Weights of a small GPT-style language model, trained from scratch on English Wikipedia: untied embeddings.
MLP neurons of a small language model. Each row is named by its layer, matrix (gate and up: input weights) and neuron, and shows model dimensions 16-79. Each number is 128 + 24 x the weight over its row's rms, rounded and kept within 0 to 255. A neuron's up and down rows have the sign that makes its largest values positive.
After each neuron's rows, "fires in" lists the words (lower case) most often at its 100 highest values on Wikipedia text that the model never trained on.

L10.gate49 [100 174 168 156 134 145  89 185 125 161 130 164 138 125 159  89 138 148 149 118  87 144 134 139  84 137 105 166 141 148 113 103 117 188 128 133 142 156 107 131  68 123 134 127 125 135 110 121 111 134 124 115 117 105  85 140  93 105 125 138 101 182 159 171]
L10.up49 [115 131 112 120  93 126 144 178 168  96 125 124 164 125 141 117 160 125 112 146 145 102 163 114 125 164 129 141 136 163 166 177 102 178 118 139 131 115 115 154 171 131 135 129 149 142 139 111 106 135  92 184 108 137 108 132  98 104  95 119 119 127 131 114]
fires in: "it", "they", "which", "company", "he"

L6.gate102 [122 108 104 175 165 124 148 112 125 122 151  86 102 113  99 160 113 137 166 133 123 131 136 144 134 133 115 113 133 102 117 128 132  74 143  96  82 112 125 142  78 141  59 134  97 170 117 143  91 150 128 134 115 138 115 102  93 123  87 106 134 120 155  92]
L6.up102 [180 104 140 175 141 148 141 160 120 160 171 109 144 121 133 144 142 169 147  99  98 156 124 148  93 146 102 123 139  99 130 121 147 141 133 101 155 141 115 148 119 153 135 114 177 122 133 153 167 130 151 137 138 129 131 101 177  84 102 141 132 128 160 178]
fires in: "league", "season", "released", "release", "featured", "version"

L7.gate119 [139 101 131 118 135 132 165 130 119 149 147 131 170 126 140 167 157 103  97 157 150 136 128 104 137 102 119 122 114 100 118  78 155 144 119 173 167 125  95 156 126 139  86  93 129 116 142 137  97 156 134 168 148 146  81 115 129 121 149 133 139 156 105  90]
L7.up119 [160 162 124 110 108 109 107 116 128  93 128 118 130  79 141 127 116 109 181 102 160 146 138 150 128 143 115 160 121  69 145 113 119 109 147 109 127 114 125 129 140 186 112 105 118 162 149 118 102 133 162 120 101 145 105 141 139 126  89 131 103 169  77 156]
fires in: "museum", "music", "championship", "video", "league", "men"

L5.gate51 [152 104 111 113 130 143 121 118  91  96 161  92  94 150 124 125 123 161  80 122 131 151 108 144 100 129 119 107 145  79 148 146  93 103 129 177 115 124 116 158  82 129 113 116 142 148 122 151 107 138  82 173 139 165 136 137  99  93  37 116 133 114 156 194]
L5.up51 [124 117  98 116 145 169 110 141 155 147  93 142 112  87 128 127 180 148 122 147 165 129 165 169 151 133 147 127 125 101 185 144 140 115 110 116 140  84  65 151 142 138 131 140 112 163 125 136 149 106 150 170 126 177 124 141  77 111  97 108 143 104  81 134]
fires in: "party", "called", "program", "previous", "practice", "process"

L2.gate141 [128 140  87 104 109 127 124 145 172 159 144  80 152 143 101  95 111  67 133 162 157 108 163 159 124 109 130 123  78 129 104 126 109 143  86 156 144 127 151 128 149 113 105 141 118  95 132 132 152 144 175 158 138 115 140 149 141 103 138 123  93 120 174 119]
L2.up141 [124 134 100 132 141  82  89 158 158  92 151  65 121 131 110 133 119 137 128 149  96 143 170 137 112 128 135 102 116 117 127 109 105 135 111 170 138  99 137 117  97 169 119 169  78 150 125 121 129 153 152 155  90 117 109 112 128 131 109 145  85 105 122  89]
fires in: "team", "at", "also", "teams", "teaching"

L2.gate174 [101 162 137  89 153 160 115 119 163 102 167 133 118 143 156 117 136 129 109  97 121 123 146 109 148 107 102 133 135 133 104 114 142 123 123 140 124 136 130 144 151 162  97 111 128 143 162 128 126  96 136  98 191 107  77 190 103 111 122 120 157 177  86 120]
L2.up174 [132 125 120  99  80 141 113 128 128 115 139  78 135  87 109 120 158 109 143 157 139 157  69 156 126 118 152  87 132 162 123 129 129  87 188  91 127 136 119 147 157 105 148 194 105 130 153 141 125 111 105 109  84 100 132 108  87 118 124 137 118 158 127 110]
fires in: "including", "included", "include", "military", "includes"

L4.gate93 [121 124 141 115  82 107 137 110 116 110 132 135 139 108 149  80  92  83 127  81  97 170 122 117 144 155 175 160 134 126 117 111 128 127 115 123 137 141 131 117  98  76 144 117 124  95 149 149 115 202 123 135 131 119 129 103 147 113 101 151 167 131 123 137]
L4.up93 [135 154 104 121 115 133 140 136 103 110  94 124 167 132 100 138 114 133 144 110 139 106  99 101 118 125 160 141  95 139 125 132 130 210 105  96 136 140 127 128 102 134 176  94  92 119 126 139 119 136 120 166 117 107 129  98 114 108 150 102 106 139 167 122]
fires in: "football", "team", "washington", "friends", "teams", "teaching"

L4.gate151 [ 68 103 105 109 158  89 117 160 129 130 117 138  79 134 123 133 115 160 121 111  83 153 155 110 143 132  99 104 153  78 143 121 115 133  98 143 156 124 104 124 130  94 123 123 124 113 163 173 107 101 138  73 107  97 109 163 108 105 120 113 127 119 147 117]
L4.up151 [133 137 127 147 100 116 126 137  86 113 148 122 152 112 106  79 118  99 136 100 158  98 128 130 135 117  93  74 101  73 139 151  96 149 103 137 114 129 108 137  75 115 113 137 125 158 121 142 129 110 125 132 152 120 143 134 136 127 130  86 122 148 119 124]
fires in: "team", "although", "teaching", "teams", "teacher"

L7.gate109 [106  98  92 164 108 146 139 132 117 157 164 145 155 118 111 133 148 129 104 123  81 129  89 123  92 109 140 105 142 145  99 163 149 169 162 128 148 126 131 118 106 101 115 133 140 157 135 124 165 143 159 149 160 109 122 115 139 123 145 115 129 143  98 161]
L7.up109 [123 127 152 146 143 135 123 148 157 116 172 160 153 133 124 131 138 106 100  84 112 163 106 150 160 115 115 125 133 151 164 140 157 106 150 165 105 141 113 176 124 150 137 105 111 152 128 114 148 107  85 146 135 124  91 130 162 109 149 121 127 134 115 134]
fires in: "during", "between", "american", "turnout", "material"

L4.gate72 [121  87 144 134 132 132 138 107 122  69 125 119 125 106 132 149 125 112 119 137  87 108 146 114 136 162 135 137 155 165 133 155 135 114 148 105 149 110 148 138 114 153 154 144 109 123  84 126 116  75 126 154 125 127 132 132 131 142 123 111 141 130 142 155]
L4.up72 [158 104 134 124 143 161 146 139  94 126  73 101 129 146 138 126 118 108  69 165 140 145 157 165 121 156 137 151 101 123 120 119 189 131 123 138 120  99 105 117 126 163 136 129 149 165 118  91 141 133 105 110 141 124 135 136 135 111 136 113 155 154 108 122]
fires in: "de", "role", "des", "roman"

L11.gate31 [121 168  96 116 148 104  86  98 115 188 122  97  89 145 135 126  80  76 141 118 128 133 161 117 120 154 130 144 118 148 113 105 102 122 119 125 126 105 150 175 117 113 147 126 108 103 107  97 128 135 123 114 109 114 125 167 123 139 100 147 114 138 121 122]
L11.up31 [104 154 128  97 124 124 116 134 147 172 119 130 132 129 130 136 117  94 126 117 157  99 110 131 104 112 168 144 121 126 158 125 113  93 100 119  90 128 149 123 113 125 149 158 140 140 133 155 128 143 107 131 107 176 136 137 104 136  88 139 111 117 130  76]
fires in: "team", "football", "teams", "program", "coach"

L7.gate177 [160 160 124 122 146 143 146 113 113 139 122 111 113 126 153 123 131 134 144 105 144 121 112 147 125 150  82  99  91 130 127 127 116 122 147 104 125 107 107 170 103 122 110 129 113 144  66 136 128 129 114 132 122 134 132 102 150 113 105 137 129 119 155 117]
L7.up177 [141 132 143 153  86 131 171 139  98 138 150 145 185 147 155  76 113 141 151 111  96 157  82 112 101 140 120 129 105 119 153 125 182 122 120 147  84 147 103 116 118 165 126 109 102  72  93 110 100 128 170 109  89 156 135  78 124 122 168 115  99 143 134 136]
fires in: "her", "between", "later", "him", "have", "had"

L5.gate27 [144 133 148 102 174 115 105 137 112 157 168 152 128 140 118 142  88 131 123 175 130 119 112 154 126 143 162 128 130 152 129 141 154 109 163 141 138 139 130 121  72 145 129 116 146  85 133 164 153 124 147  97  87 116 113 135  96 137 134 159 123 119 125 127]
L5.up27 [123 145 151 158 147 106 144 114 109 119 129  93 132 115 146 146 140 115 146 136  98 135  89 156 117 118 101 147 124 136 139 139 130 158 158 151 123 124 115 116 132  97 169 152 137  86 102 132 112 168 149 111 136 110  85 137 114 164 110 128 123 109 101 131]
fires in: "a"

L6.gate1 [139  89 128  89 108 148 140 137  95 137 131 200 106 134 163 152 125 158 159 138 136 149 129 148 107 118 113 138 132 140 146 135 124 125 141 174 134  96 112 144  95 144 112 164 119 119 121 156 105 123  93 150 156 121 161 143  70 103 163 132  90 127 160 151]
L6.up1 [125  99  97 125 142 105 130 123 134 137 150 119  97 138  97  95 159 113 123 104 182 124 145 140 148 130  93 176 132 147 134 146 160 139 153 123 130 101 125 168 113 163 146 116 125  90 114 137 114 149  97 121 112 154 123 159 156 109 135 162 137  63 129 119]
fires in: "republican", "episode", "public", "published", "jazz"